MLP neurons of a small language model. Each row is named by its layer, matrix (gate and up: input weights) and neuron, and shows model dimensions 48-143. Each number is 128 + 24 x the weight over its row's rms, rounded and kept within 0 to 255. Numbers have three digits each. A neuron's up and down rows have the sign that makes its largest values positive.
Before each neuron's rows, "fires in" lists the words (lower case) most often at its 100 highest values on Wikipedia text that the model never trained on. A number after a token or word is its count.

fires in: "is" 50, "was" 14
L5.gate475:136118133127124114135105107124163114128136162155125146099161101121129117098112143116078112131134143089103116151109089143093078159122126143133065140122116116138177144089103131098154154159126106095136134161133151153130128125134111089115151172114147139124166136134146108121078141157131138122
L5.up475:104126169108091100175141117137144136125143104158123183133102140143129119123166145148084127120139139131113139118128119091106158116147070153125105121114144120116101135109132150125151131155114080098095130156147128146116127136139140128164093158150100097124120158065124162101075084072164116131

fires in: "however" 14, "to" 11, "give" 9, "gives" 6, "would" 6, "important" 6
L2.gate521:131097108168108123146113115139156137150101090152166133076160093152119108088150149146056156105083144132141139142122111126160135118157139105129136129105126149115126128155120098139118142175129152133105137158130070139129109123118098103177130118132082071143102132174115144166133176116135140127
L2.up521:125130160149127171114076105143084159171092118166115076117111093156113144150170099124111136110092108163138130144114149050130108113158139134133108157145131137094109143120135111113164112138183118102162173123153166156168155185110100146104110162109124112132104113140124162135171126123134151070

fires in: "university" 13, "countries" 12, "county" 10, "record" 9, "finished" 8, "of" 6
L2.gate11:133145108145163138130107128106087063084134151145090144113132177111098095156108113084139090142093125132125133088157136128160118121140131130057169165140143145085152178086145140150116107123156126102125146115111107085157140146105166143101174094086113159130144104125091136136084132133133163137
L2.up11:121096119103139111137067131130161141104105144078106137150131110122107157132139099143131127159114111143117133113161090123073092110151056133145119155138150127159137167125149145155145137145141122128115120090137114166130157142145140174104153159085112093133101116142121149083173140122095135157

fires in: "with" 28, "of" 18, "by" 10, "including" 8, "featuring" 6, "as" 6
L5.gate334:114136118118084111125152113118126146162093171170108129077107131139110106164119149158129110104144129167101119135144116089124112129137108153135199100131112118131124096103136117111100119131108128091114142132120096126135155148087162144092117118161096130140139129106117164088133094126120131172
L5.up334:125147136076118148168145114162148153132115122124104174163151116060128165152113105160130142141145166140117163087135128162132115175156173174138120112139132137148116114110133115150152136143113148142129150099117130145140068135142135140102157155155105154178117139121147138091154152188119084103

fires in: "no" 19, "most" 14, "s" 9, "are" 8, "is" 7, "very" 5
L5.gate1009:132162136109097132133161118090119137161098117140106115106107165119150130104111110179075163159108138169132102158139109154114170125126143160093134086118120100145180146114146165117158162118115125125116120148158108136077113157101129106093123142127165147089131170140137124143114123118126118103
L5.up1009:158102130146182146147102094124100107142177165126162139124166086131152083125137101105151146153123133137141108135127120121151137159166144166126088142109133141143118072121125136129132164132154118131137116081117124092120111122111132117149181097138141120120111137132156128137116099128153093099

fires in: "also" 46, "mostly" 8, "only" 8, "now" 7
L4.gate231:142119118062107157130135106146105144148123139128094098129149100128109116162163148115163154121143145101158175115123187132135091183113114127081128156179147171109128167087130151159115075120147132114130146134140087139103131144176172153120136070073107121101119114124111138092166111152119128131
L4.up231:122133109109176096084132106135129098130153155147137123142136149134095122134120115125154113132110085090114143123129158110110154156135129141110161100179148119121134146113136126079105121120126099091116168127117141144125153169150138137124148202107132090113147101133074131161176100143088148140

fires in: "on" 43, "turnout" 4, "own" 4
L5.gate782:130147113151136128156165159164107175152134125124130152102139121110155129128172149143099152058130114121148125107101106135119136134120118146116126128149150121116111150111111170109163120147123106125117141184112126093139139157144176143106159114115134188105117125123132121136114092145100105119
L5.up782:118099118123118107114120097150136142139083133109091076103111125104136155094156100125115139109116135156148151141108154101146112088066161124103160106120127165137103117154129141136126143144130119156139132140122165098144130134145169163097111139133106132149146131117110149117099157125092136120

fires in: "of" 25, "to" 20, "with" 15, "as" 13, "on" 8
L5.gate1008:137124118166093113101152096120130156106149149123157112158098108112149105158137163152098109123161115126105148140067109157136142103115129113147108093145122121150096118130124125136113135139119151119142106162172110127094157129121118155178123149116136140139167092117116160163157117123159094138
L5.up1008:134169155135129102105127137105158158141138086168163102096134109130136149141077159128161137099117107139126130129121097180159137096114124134112134155154106123178142142128137101131144134128147129142151129135099086086129153126097127164105124082109088072161100134094105129102124134170118136110

fires in: "within" 18, "without" 12, "if" 8, "overall" 8, "throughout" 5, "the" 5
L2.gate169:140111105121096158095128122110096137131102102130057094137117122138143126141121119168128133115102132160139162112162174117091144156089147106143164158114118130150136106135127135076117125105193148172129139129115113143110148133117180152149130124136132110105096128124136172129094118090109127109
L2.up169:180147117114121154146200145152164140125119122168096107117116142134137151112147152153096150158150104116125133144094131157120125095136127138148095129101116099144122107083150133141125077174089156109160097130100083172149100113143109162149159146136129123154159122090119141144136117110163117122

fires in: "in" 18, "of" 9, "as" 8, "episode" 6, "into" 5, "episodes" 4
L4.gate396:152178127137122168126191145144102154129105133113098116105146119138115145091099122143119134094134104133167136144140095126131110126140099085100085119150077130136135135128103164132143090133146140129153113101160144124144136162087100114141068046173125105140111140170129173147131092124162092115
L4.up396:109158093134114158112151086162135136113136155120132082098115083131085148072121119160099157145150117159110143132107139152189125127153108129094130119112146177155125137135143113124128140148128111077131078096111116148132154143118178133139111108140140147130114162101130121147099165141123149198

fires in: "high" 30, "public" 14, "not" 8, "highway" 8, "highest" 7
L2.gate548:128195092100139117102162124137126135165084133115135110133169139115145105152129139116112100132175147153173132153081072149126095101156117196125121120135141128143112101133111133091104094111109072122150119129141132157115091138096108133124111083098108119165159120104129144142140128165155138113
L2.up548:119088093122135097093150105098124151128140104119136091166168126110112112112050145088124073156125108129140099128128149094145097145146106102153100097135064141134130142126141138137070113109130130097146125085183118115125123075149138087123137156091139097136146108108176153147135108135132117117

fires in: "had" 63, "only" 18, "still" 6, "also" 4
L2.gate829:168100158133146089120090150150114151133118119129134104107151168125125119104130184142098089110132146078164144141130095141120139162106129135119141156131132125133168138093121148144132147098142123151132187114129100127098109125159131104170122152141119162102142157103159118095136140148114130126
L2.up829:119176092111118138114125124113122165084169124131138143111136101116124135107111156134151088142145145128140105103107109141120102113108185091093125143108135106101062127122100156141133093147151124129142138127088162207110139151117157115133133130095142116142122116086116130110091141136153133112

fires in: "he" 44, "never" 10, "however" 7
L4.gate533:177154096137138119099095114079131150154080132127104141113112108172178125115163138107127134157159097150111127163122131127141153105128126130147119124106097151127140142123122123160109175111113126110120175171128121086131135087121139133123098157138105149102115102095139174149148133134095115099
L4.up533:160139178137141147142155129157126175111104122125139131113125121137142114121168104073087163122140132147102130154128074159117130107135139108143122118095147170095163131139115115122103130132140146101077151094121153125115142155122127132093093092140147104138130133169079114143134149133154114120

fires in: "of" 68, "s" 7, "for" 7
L2.gate906:142147157100065101114137126106151142126123132127160113165105146094081147123112138136142149126130124152143106116092102113156122109134138158135083185167125139122112129120101144134109133119110135156117133148138106189113079152134122148087141143111145149109089145160101142107122108108096116103
L2.up906:168153133154121125133142133071166167098119136098132116177104086136122139142175114115154124100098133148107132093089119172134115154134121143115120111135135133106122132141112121165115112138164153094165083120124141110109097151122106141090149133085123140119115132151130142208102092097137077131

fires in: "a" 56, "an" 18
L5.gate40:103168140057100159118130163096139122152094127144139144113116106126161096168146126169136115138172131116099105129104117131101113092152139157149130075119098139104140129175127115092156134130117101095139181090157147114111163148113117112071125092101115154085121152111109103106136155124105108134
L5.up40:119119135114105135081102152141152102118084170100128136095140127155143104125108150116143129084154109136127127142093128132129132137152173120110172172102119132137121127107087134131141121134177184163117159123155161121147131124165113110114105143159137153090113148152164128099076120132124150103

fires in: "as" 27, "assembly" 6, "to" 5, "asian" 4, "assad" 4, "elizabeth" 4
L4.gate187:111155142148128136101155120071147140096106089176183098123116140163156078126125167137195157128160105141102155098108091140114107158093141114106163151167120106123140078135117091129113105129120080155130192123172122140115146143115091151127067131138113139093139095131107077127148113104174104135
L4.up187:159131119098136134133124107102129175089102132133149133119142085164123128128117149112121144111131150137129133140149135110165120156097137114094130140127134124094113105159131102140172105161112137098149153159140131090127153139132117110132150148145105163112102113140099074114141183155153142118

fires in: "of" 50, "ewer" 6, "the" 5
L5.gate90:126198163126130102130118103151129128110136114128103149132090170125123133123135163169146143111140116117102160110112106105086120096112144139153114091107108167113134079142088146099116130135134095134123095127119138103136103165102133200185122104175163123116155111149139165105149151103083114134
L5.up90:136144116158134123135174110123115122081129158122129103152076182163161145135089110157109125138126113164094116127111115132143110131151086124132156096130140082120107115140145119134075126132107155116132104105169140144138122121155126150140106116147120124143098162117130147113121099144152103177

fires in: "time" 18, "year" 16, "husband" 6, "of" 6, "years" 4
L4.gate482:117119117115121097155152127174096181141164116152144140145173125090119112072133150139080159134134152140133143130117135166145093113137110169133126144121161191106148125114152134138140114151111075138109120200140162129094111133161116157155146115133138133114114076158158120171145122133139126121
L4.up482:092119084128134121083105139156126145163168128154108136137121124108118109127135151144111129148121179134128116140058139129141133130086098109126170078070101102133147157148148116135172125145101088100116098103127107122124123136147130101130118129097105140133149078152189115123162144113136107148

fires in: "on" 32, "february" 5, "10" 4, "january" 4, "18" 4, "he" 4
L4.gate447:083144123095102140122121164140104119155121127128118123134143112171111116132142146108146089166126116130091160118137132081133134118086138159173113166137102200163125097113124142110151121119130156127106126125141139136151134136114141103115095117113169185141082103137108169091177126159106114084
L4.up447:182104125094121109115134163135107132137103129173127087186127122097120149131131172096130104109119138139085136143157143098162129127150123164135124123093082123150176102176153099134117166120123160091121123081072120121143150096153173164134129128099103145126148103197134163149119164110135168139

fires in: "and" 22, "of" 18, "two" 7, "new" 6, "they" 5, "bare" 4
L5.gate905:152128121148111085139149099125109149098119136142077100126094157101113120141102140132166140106111101120105134152137101116168113158153097156154131128082138188110143074116136114099140113133105102136170160134090141122118102164113109125086101162106091138155134138125109163155131140144115098120
L5.up905:123144163141149117147135111106157136108143121133097115153144152089122117166091124098124154129126131152107159151150108132122092152092118108123116113164149132149129159105126167111124139125147106088124127095130133087125103136131132136121127130097136123140087125132063145085125168084129126170

fires in: "was" 31, "is" 22, "he" 10, "originally" 7, "being" 5
L4.gate376:132160094144108152101124126119139141145151085117130158145149179085137060144118110118138127083155087148122141114121144085115072150148117121090109123112135104139135148101126130111130124111096131112128179144130085158070155179140156140105160061088125126138121161115149157159162151124177115096
L4.up376:150145145132147122160112168120118153147141136162129105130124117126058134137133137095117085143150187162164126158106132136142096103128148125116123073167151138136131132093092064137117094126107072122129133108106110131133103163134154154134175133104119090115120105105161107098126152159121166161

fires in: "new" 66, "news" 4, "newly" 4
L5.gate587:147136114129174081174152125146146148095162120144105085156120164095144116119107091154142104079157114128137110113127103094126153119123083119096152131141130118098144146145104091111142085127118138123107132145102152140166146146138155127080092154138101145146152083129164133145127165113142131157
L5.up587:144173126127147134131104127150126144106120132132112140127150155152157119138090163102133109117112154166151125153100094156116112166131084143127121118164141082165107132145083098094130160136125112105142127142087149099138132134100095131166126178207087093174162093137121157129149079107178174119

fires in: "all" 48, "of" 10, "two" 5
L5.gate829:138093143120112128127117149139144141139115139136150165133149137126097112117123115158130159141133118152105165095099113120132173107132120146143117119168113149110122119122125101105133161132138164133167127124147129103120117125158153092133120138145173077080108109084130148135102114155179118095
L5.up829:126140121106128129144110089095122172111170132128142104147148150124141129122154149136171107109114175158123157112104150130146105135110090120144127117126142105122112108122157119144101130120096121074137145126152101100148127110143140184097069134125127147141162140122133100142142137170110120125

fires in: "university" 28, "school" 26, "house" 14, "schools" 10, "college" 8
L2.gate933:140137130132125125138132144128145172128142096124124117163150119152102102144146095085155135102112117086172122150123145106152103163146120164144125113133126148166127117109133153150157110121099104133139129162121144071136071128155099109152126125130091118119100133092110118113110128166122134100
L2.up933:122119156139164138106141093153143135155154160142141081139088122156160063129088089121117140106090130100127139068077118088141162089164135126101134113112167130136135121131064133131106107152121104105134112136110117142147102129172126133139118164087103116144147152150139134155138128121117111134

fires in: "not" 59, "never" 11, "notable" 4
L5.gate950:091118137146121135104129135132158151169162144131117138152157150100108149126145204114151132133107125146110154157130148102126127139142167122137135128092123129106158113090160144112141160135164156149131169132117151131148113141087117133100134121101171131141117088152153113154116134111151114120
L5.up950:111081140110120104143142168124111126156126151147133135110130118104165144114126087120123116154116089139186133150098146139112099091109162111129146138159098130124085108130131107117121088147091101118148149156160160145082184137124107142089155107149128090146117157141124135162130101105127099120

fires in: "up" 19, "only" 14, "however" 13, "even" 8, "very" 7, "also" 6
L2.gate191:082156125136128133134120076101144155133156072138164150121164163166136142084114147129139159146180162112142136130154105123119076142148066095093136129112146108161151111108095116117104130153085128113161109125096063162102107107137177126143167149124146120130139122167118143134099123160156153126
L2.up191:110130101101140113135133084090143165149124159149157114145117145137131133142104147135114108070124121076090128134122133096117112122114105186119125064113151170147135109149145101141135134065103096103099097132097116161149137095118146142074122165074153135102129107136102129158138130140106126138

fires in: "s" 55, "of" 35
L2.gate476:109121172133084152096152092152084130138110146142099106142111096125127095134116163139141124098134095120165137133137120105098088158130094107093102133175114097153158143105115140146119170119127128146110126132089091090101122131146121108161164132120158135138090140156123135102070092121127140104
L2.up476:128138165130116163108113159129140159123138137099131120150096167137116160108123155159130131134110114164117142133133119151098156140123124103158169095126167136116160128093103111137146140140124125132102108113153130107125067109172140105072142108128116113144146067130126169141138147139091099154

fires in: "was" 27, "worked" 9, "became" 7, "s" 6, "remained" 5, "started" 5
L5.gate232:173123148122130133117126061166129089129176107187156109113146092146164104106119134146118140089124114130137103131137135106132134138111093089153137114127123103174119111090127114131131129125164091126188118134140133173126132136125126127139136135128145125118141127137141119153121131129099101133
L5.up232:135166146123164138099081138090160169105133119093146155107123121092131143121127145118151132146030151125135095149146107165122112151116128147110106094119132102130103115120077154107138127165139134143142103116071079157114127120136114080107115163117103125175117120117191144141149145081124152153

fires in: "of" 35, "television" 11, "title" 5, "policy" 4
L4.gate669:094131084148122106126137109093117116149158186144124062109093103127119121105104142141127156125148135174083148143100122127121138137149140152116163134121107139103141148152126093111133179116132125124166119119123141105150137141104160094149124160131106162088097154100163110133159103133147162158
L4.up669:143154108145091130118151152135156134160157106102130100139103122122069151106130162135138144123106086148057153107114138116115081145150120153102127143126200106103095158127133098137121116126113107103092140115122123186116108139098149153138115133125172121131128154132123171134118137133099119129

fires in: "only" 20, "by" 10, "remaining" 8, "just" 7, "from" 7, "philippines" 4
L5.gate696:090184085122124114121178150160130158157128125177095112094098129097113111129166109141088118139122131148144164134147145143163172110152108088119143170094113128135108099153127147110155117178175111108169099129155093129138135148103118129123160161161154131130142116145136132174140091116121115111
L5.up696:123111074139132121137108122157097101104120140111148144157105157115126112125121128159099141149134178147141171094154157106142153150105133146102153165144167106080127136191143139096122138123148140172107086126111135161105114124174097121100124119097133157125096106116108096136139132157100149120

fires in: "she" 30, "career" 24, "he" 24, "university" 5, "also" 5
L2.gate138:146172114096103158159163134135120097119097154152160161154160136133164072169107147103145146128111173098125100118119119124125100148097131147169100101119132138106160122112126132105151114125157126135118179185107167118136134160139130099105122114116155115121141147132140134118120140151192148173
L2.up138:107092130140125172092118106117119104112140120110105150179150175155142117122138145102151138129121152139077128141149141149165114140113115144140122125138144122124123166121150100101167131126112136129117175144120137130108169143105106125133133100107157129085111141089117155146165142103132138142

fires in: "the" 55, "they" 16, "of" 12, "these" 4
L5.gate973:126114128066109103160138122123169125108137125126119119135133139112137103093114100175111099144109117117124139135058091089121095081118151124121120128125158170114143106092144123135121133149130177102112080114150104131082144141157166082144125094123112142157106168106114158175130140146114115109
L5.up973:109112109144134148113117152144140117165104107123125118132134107144118104139094132094156130126088150172121168121162108133165143125131132076119128169154140152146147134083112116107160161124119080072135145114094158104156108120086130126113097115119120100162126137141103094155114118135133126125

fires in: "made" 27, "making" 8, "gave" 6, "makes" 6, "make" 6
L5.gate48:132136095154063133107155095131098129151144139106159144113103119114124110116160166122131154104179096153082123093110106129129167138138083179110145113119096145144137132141108096141129136128124107107156110115091096161081137161104120086089112126157146119127131140104170139137086137137155111117
L5.up48:135095098132128189120110143124144132114142151105150126116149059135141136125141133154102085134111116146142102150157131120171160131119164132105135118159157170153091117105113127145172106130112137132118122114107127150137082141146133109114133112139138146111080133099124105110156169129140131137

fires in: "they" 40, "deputy" 10, "party" 7, "becomes" 6, "episodes" 4
L2.gate612:109091081157142119126137125121108106156160158116161117128111081124124127163127114132143114138147091138117110153102131154122113138139120107107117150159102151120076122142126157149108102125151122135112148125141135105135109119174159121099123088111098130116087150129098125140145132109121123161
L2.up612:147131163151120093165075144139131126103127148124125156090103112118146113123071152145133093151141110143120149160093141077167144124127110088129118176184129141154085093140088137135151151153164103099149109135119096159125093113152092107172134115166112169134094108112153143148165135139083130100

fires in: "early" 14, "also" 14, "only" 9, "later" 7, "albania" 5, "independence" 5
L2.gate366:115106145154147088123134100143143131099118115130143153156110145105096062128112122123108131111117136091157121137140120121138135134157120122181113135150146167119147138145115107120120177113096120149149168117178138145146128154144142137112097115149168164114113098105135142166126096115177171177
L2.up366:124162127109137108150130171138114141182147158095148135122130082133130127093091133141148120166147146131093131096149122116118092129072100120138150129136139102133115137128137153125129128133087113142098159170140163174133092121195124131168165106123143140138122108110141125172121107121106097135

fires in: "when" 15, "while" 12, "after" 9, "although" 7, "since" 7
L5.gate946:126151131092118126119143106116139136096144160095105130138137195091118087127142140154137140142096159172087134104101136131134108110127131122111177122135139111100152113118101065101108104128114066097113093145096155125135142181115138130130088118115110118178098153140131133163114155106138173112
L5.up946:092149119133155167129123132128145106093147136115157158131138170143133117127153125089108137113116138135134117124085149150130160126142132146128131084093109176114149137087136134154141141117119107128128138084155080113143100131095153169171092140147106106130144142079143121115109095129130165153

fires in: "which" 74, "what" 9, "that" 7, "who" 5
L4.gate799:141187092134129129103182096153141136189151073125132152108095119152106122107176152119109146147144135157135163166086127132140144133145127122128123155138127176145163153121133110111126168111129153131132133136126141103094155137118104156124111120115125170158152129141125126144128116133143166099
L4.up799:133159131091168113131141100111135126097102111151144159090127121123137119123138137120140142100115139120093155139116128105106164158144099131137103131138108120146155142117107131142121100140123136114119151167102152100117129138178099106153139121157111143097112144118113126158096136138140096161

fires in: "of" 75, "for" 8, "studied" 5, "from" 4, "in" 4
L4.gate219:131108106127080137100127146152108194133140168117136135122179142127163113134112147106159098130115126106109125141076121053135085105140146132089144142152115167178105153093098095137097117109138113083146142110151148132110158156104109124099133114137095081112096128118109142137104145124137132132
L4.up219:160122143144152092135166145119161111097126146171158118165144142116154135155143127136142115125100108144138100135141208122152106123142128190140140115148097146110098111111104104133122109122156119139117129158103111140130128128056140140133102152103129152114133126107129143163134141105092115146

fires in: "made" 19, "make" 11, "making" 9, "give" 9, "gives" 6
L5.gate5:102123086141121132118134129137114127099161133138115129123079123101112132133098134157124130172108125188142097121117135164150134152106157149146119103092097102139112113139105086112147103158118117102140110119106129153128130162124155143117148068166146140158100129103167110166138141123140156127
L5.up5:107068096117109132131115110137121113079115099063077112125127120129154134121096140108109127138165113125142067123156148160147150149150158094118140145104152146115096066131107103163105131164110124110121136113120102150151167154142151085113105123129134112122178172136139146139128133123145086120

fires in: "an" 67, "any" 9
L5.gate808:110136116087131139132126145131145116095140109154164127148116110161116108154138111105138138107164111119132101138063166115101096097127119116151125139132124148139118126149086125129161149117121141107128084117131128141146139141087080149139109139109131116099140092141118106128154119139144135116
L5.up808:115136115086122107101147114105147120132123129122132096107101124102157127123125171116135161160104134138090106132119155075134168185130116153138136124138138138144131114135094116138139141122147124097110139115125140180119133125137183184110103142164158115160119172125145109131124141153064162111

fires in: "he" 80, "that" 5
L5.gate783:101206105146096164125135150165121202111141090111143127091114130150151107135170149076133124150108127126171118140129102106151111123074113163149136125152131101162099103070130137110133179142145108120115148117123113140125137140067081091115150109115138138128134097156152143106138141196129103074
L5.up783:111127118140120096126184116135115120175134141129122116137125180141147117097110151157126147165124127127124133165076191162117099101117138113125128181131141099117103167156119120174147158164122089124142151125103123166124112122089170153129125153136149152159129138143149086119142158107109132154

fires in: "at" 26, "on" 21, "across" 12
L4.gate404:118124138118119159153158150148078155167145133128139133132110116119123106098124118119119118135099115081137100116100165146168117142129172092142190129131120133067103102140127138122099153183133150180108112128118107079099097141134148124145128110147090133094114137130148131153183095145159150138
L4.up404:101105175144121099079110121144157094117138150124105111107127141095102157127093122106146138110129126158163109147098138129144087095107128131142126090128118154086102123121110144093067148122165161124138127107174116163141151139160092140087190150119141154159141119158108139105126127184142134163

fires in: "after" 31, "during" 21, "following" 10, "on" 10, "before" 7, "from" 4
L4.gate783:086124080160122112097126102165123127140131171085144106140124175118112133132137132116159131107137167093131142130085144131136093170123139144144172142077069154115144155113114135181108120116127141147163106132106107137107136096118119127085129099121138125108121143093133154139130139107181137115
L4.up783:127111132150153159094097145121178107129106183149084125108092125080124129083117147122125134132134130096102126111129107099095101118139109110111153141090106120057140155079129094166122095151172112125154172109132155148125148152148141147099123131156135101133126124126148142126120106143139187110

fires in: "not" 26, "became" 17, "of" 13, "most" 7, "very" 7, "mostly" 5
L5.gate389:090152114079167173114151139099136134093143091129143150104152164111135117172092178108197125128110112156172141111101126141140097158173138111135120137140128100121142160095145135157096124156144153121142109142139076112130099170123145122099151135083157096082148112121122174109114154086127076117
L5.up389:102147069111078113139158139165170122186092146127121134098136148142140110145104135133172097114152107125176134098146087100128151120112124144139149123162105096089110148156173106135113090138089149168118131085091104140162129130120122158109137167154138130106135106112166102128102099084123099157

fires in: "at" 77
L2.gate231:155161152145083121093130112108128119109082101113114115171142137154092134119096108126122130119095111150128134147121172143118101156124155172130062141193123117128125106105072141135137115114112107158123121157103113116135123153107124125130126071110158139148106130139107151138119130162117126128
L2.up231:158164107148124115080129120151105105101133131138158122098143159138112163130102189096103095124124130142094136128144082129138146061109121098132152113096155170132157106114101105132154124148081117193159121148113110168150114125160097155136155106142125130128128123092143148070153139143098115166

fires in: "were" 21, "which" 19, "was" 13, "as" 13, "and" 12, "are" 5
L5.gate877:131118097114159152124136110155116127096178096084106167105127123145129142090140166156088121116178132119109143155104109110088114147184088119165068105119071134138152140124171113110097127134118169138176122141162152093109167147141115123124145156196137111091169158118106120147106103152161185152
L5.up877:115152159118120122123121098133152105136152130144115109149188185120102103147138128080114130058151104102098177119128121136145120149133106135106122090097094111130114123138140156132172115121143149116154111115115130118104115144144129134096132124165128116112155088077124126104134135098149117151

fires in: "which" 35, "who" 25, "suzuki" 9, "this" 7, "it" 6, "whose" 5
L4.gate770:140150155131137113151114136125135114170086095136097130147125146135133080098168104141106130147080134179114129168112153144127135174144109134094120142158116163129165123144176098074083175121162126145083160161143130158114094164100134146159127102127134143145113143132112164171102168131143157159
L4.up770:114179105120158071103115108103116084136106137126121156135115167147146108096163099124129158129111141101113110098141103129087146131090137144120119146169116181121142133115109154137140149078156156091099160137107133120129114148147080169147129114149162105112172113175149129136144133124134149119

fires in: "he" 55, "health" 8
L5.gate533:152137153111133142120136105049133137129101121166098185152081175149093106122151157120143122142162142140139168136147110108117162120110125179151104117104098127119146106115097124070127156138163152112144143142112116102119142123131132141171139122126119125143112136165128153113134148170142172127
L5.up533:059127126114148144060126125106111096080118133115094149119125133134174085135070116125132162121118133119123158126147136117191122101176130134147127159105096137122100126145149123113121123119133149097107124112151162106150142107113130138107119135145145169105095128143146094131137164077099124140

fires in: "after" 24, "following" 13, "he" 12, "while" 9, "at" 8, "with" 7
L5.gate715:124126150140132110121176128129129097158156114115126131128153151122161099130100182151138153114119172174100084123075137122172171140118127143127127105139089120107106130118167077147114071115128109127132138121152107109135122134098164147078073126085142120118094123156133153117140132107137121105
L5.up715:149155106126173168130114172130137156111173130117171154117111169099147127088132135132143128170157150100119076128147175132112120161139123131125129135133125131096127148204116151107125113174097047152094163106196090134132132151082155197142147115111141143127124111081175121129133150076126181131

fires in: "is" 24, "during" 18, "released" 10, "was" 8
L5.gate282:111163114107143124124149123138110096110122137135129138095134177124096123103148158138121136106100123102157115111134088124104109168132114152176169107115110114112126099087094144109153095090091086092155124099127157104117127175152154145114176142121170104114109127111105112133095143124126168126
L5.up282:097160167156093076130066124171126136144159113123138143146132125156099124146128146174122077137146139145127137150097149139123086131137155104119135135139124115121141169072100128105073131133098092173134170131140109124134070117157120105128135069082158090164140134145147133153088185144126139104

fires in: "of" 27, "by" 20, "with" 11, "from" 7
L5.gate818:095107155149075121143140129135163134119123164154134074138106115078127142153142109116122121112156152137117171115123110102091142112148151151128100125165128105172124114141112168129129183189104155093190106084153080143154147125128149138140126135106106113134098104131161112163113181147117145145
L5.up818:074103145082128124125144123160125130164120114135138123144102110098114159130140123169127135071156134113112178083155135135131098139126132173157138150120137112135151141126113102136117093143153132161127121141128168143130133128107119120112175120128140132138086110111130154132108146158114093117

fires in: "not" 79, "notes" 5, "notable" 4
L2.gate845:164157101113101122100116116107087122097124130119126114151151137145150112173163144067145122131132121168134148166140109142133123145153071131161143169117107142143111105117117139160179091154123118124133121139168109119147114141095136141167145127120103137091129109146137091155114114117071119118
L2.up845:173138168091090091106103146149152149150154127187152077103127135146159146144130141087138149130115107088123118145126156106149124124121084102173142134125131138099129098110126128126122130099148146110172135119134085168147142135144119142067126144122166127134100145140151130153132129135107122104

fires in: "not" 40, "to" 30, "distance" 6
L2.gate384:143160161146116134108109121105151181137104118151136111085134162143139121151153177092091126124131079093139118151130125112113063116127150107148142168110126077119181122148077133150150113160086123155123113127105090162118113112127145106154130078080124125100117111087117146165144150108129143121
L2.up384:140115168121140123121127118117126160161144154122136086095176120149140126145143104101118133119162106107102130085117158087134120138157165089128105141124119121144157152165109083110116149103137149116170128073128077122101124143141197073127138139138115107113112140156140112142104130150133102096

fires in: "across" 21, "the" 18, "and" 16, "gb" 12, "at" 4
L4.gate293:139140134106114137138168100114124155121123113122103117129146149184099126111159120131141133083149141128172100109163111136177107092163123122152132160099130168175179080114075161144113123089143142114120125148121145145092111182125133105138154095147130102115108111149116159106088168125105120122
L4.up293:120093112116100140160147170097158134130116161098115136124119117169121165144123120110113129135128119116145098154131095116086127092128126142130160063129137105153109129160142119131094107137167124157142122149111145102123101109108083120134128123175137127128122137112129120135104131136152113108

fires in: "some" 29, "most" 14, "any" 13, "without" 11, "www" 10
L4.gate1000:110146077096111120146132124152109105140151109132124120136135113125149140096100140123123170126148134124119121124116145128125110131123112122096143111161130113127117149090157113102129133145132111145132108129110147173095138139144110127119153116127127128090168139134137112072138125155149118142
L4.up1000:104128093121108132105139116072136115144143118154143109125106148141119113139117119130157165103145122184147135079092164121102113085167138215131094088155137120118104121130125091148129119107214132120088131147152068138120103146123133173145168161123142165117116124147142123120153149165095178133

fires in: "and" 35, "he" 18, "secretary" 4
L4.gate369:138137090127129114106140184078097115115128135147114124131129114117149114159132153112143121112111136163143155155167118120147121124106146129150158096102121144130169133131130174109128141139099160084131092112136127115111121154080170126095136117135100102084163129152141155154110111114150118161
L4.up369:129128149153117159123122125160145123127112166173153140119149111115084120105137073113101139109111074110164100113138139120159135107120187127140140149151121148160129126118111157113148141125180141103130141162116124140100148168060139130135102125153117104131106149150122142145149157124100113128

fires in: "of" 28, "for" 13, "during" 12, "in" 9, "following" 7, "by" 5
L5.gate582:127128163155138152124117134167124139127145126168128103124127124099128092134090142154109145128117125147125091139116127166111111123137129102113112104161111121102117109083143129140121144130187114159120176132152118106121121142095132158113136155102147157157140096132143150136185105131120091118
L5.up582:150182162138112162123175115157089156072120160113111143099132184111094144148139177138116136158086116135137129157091146135097082147101114126118110080090137116124121132106146138110110135100077147133168113154114091128146122119091143159076127151114100140106122120123125126106148195123140113126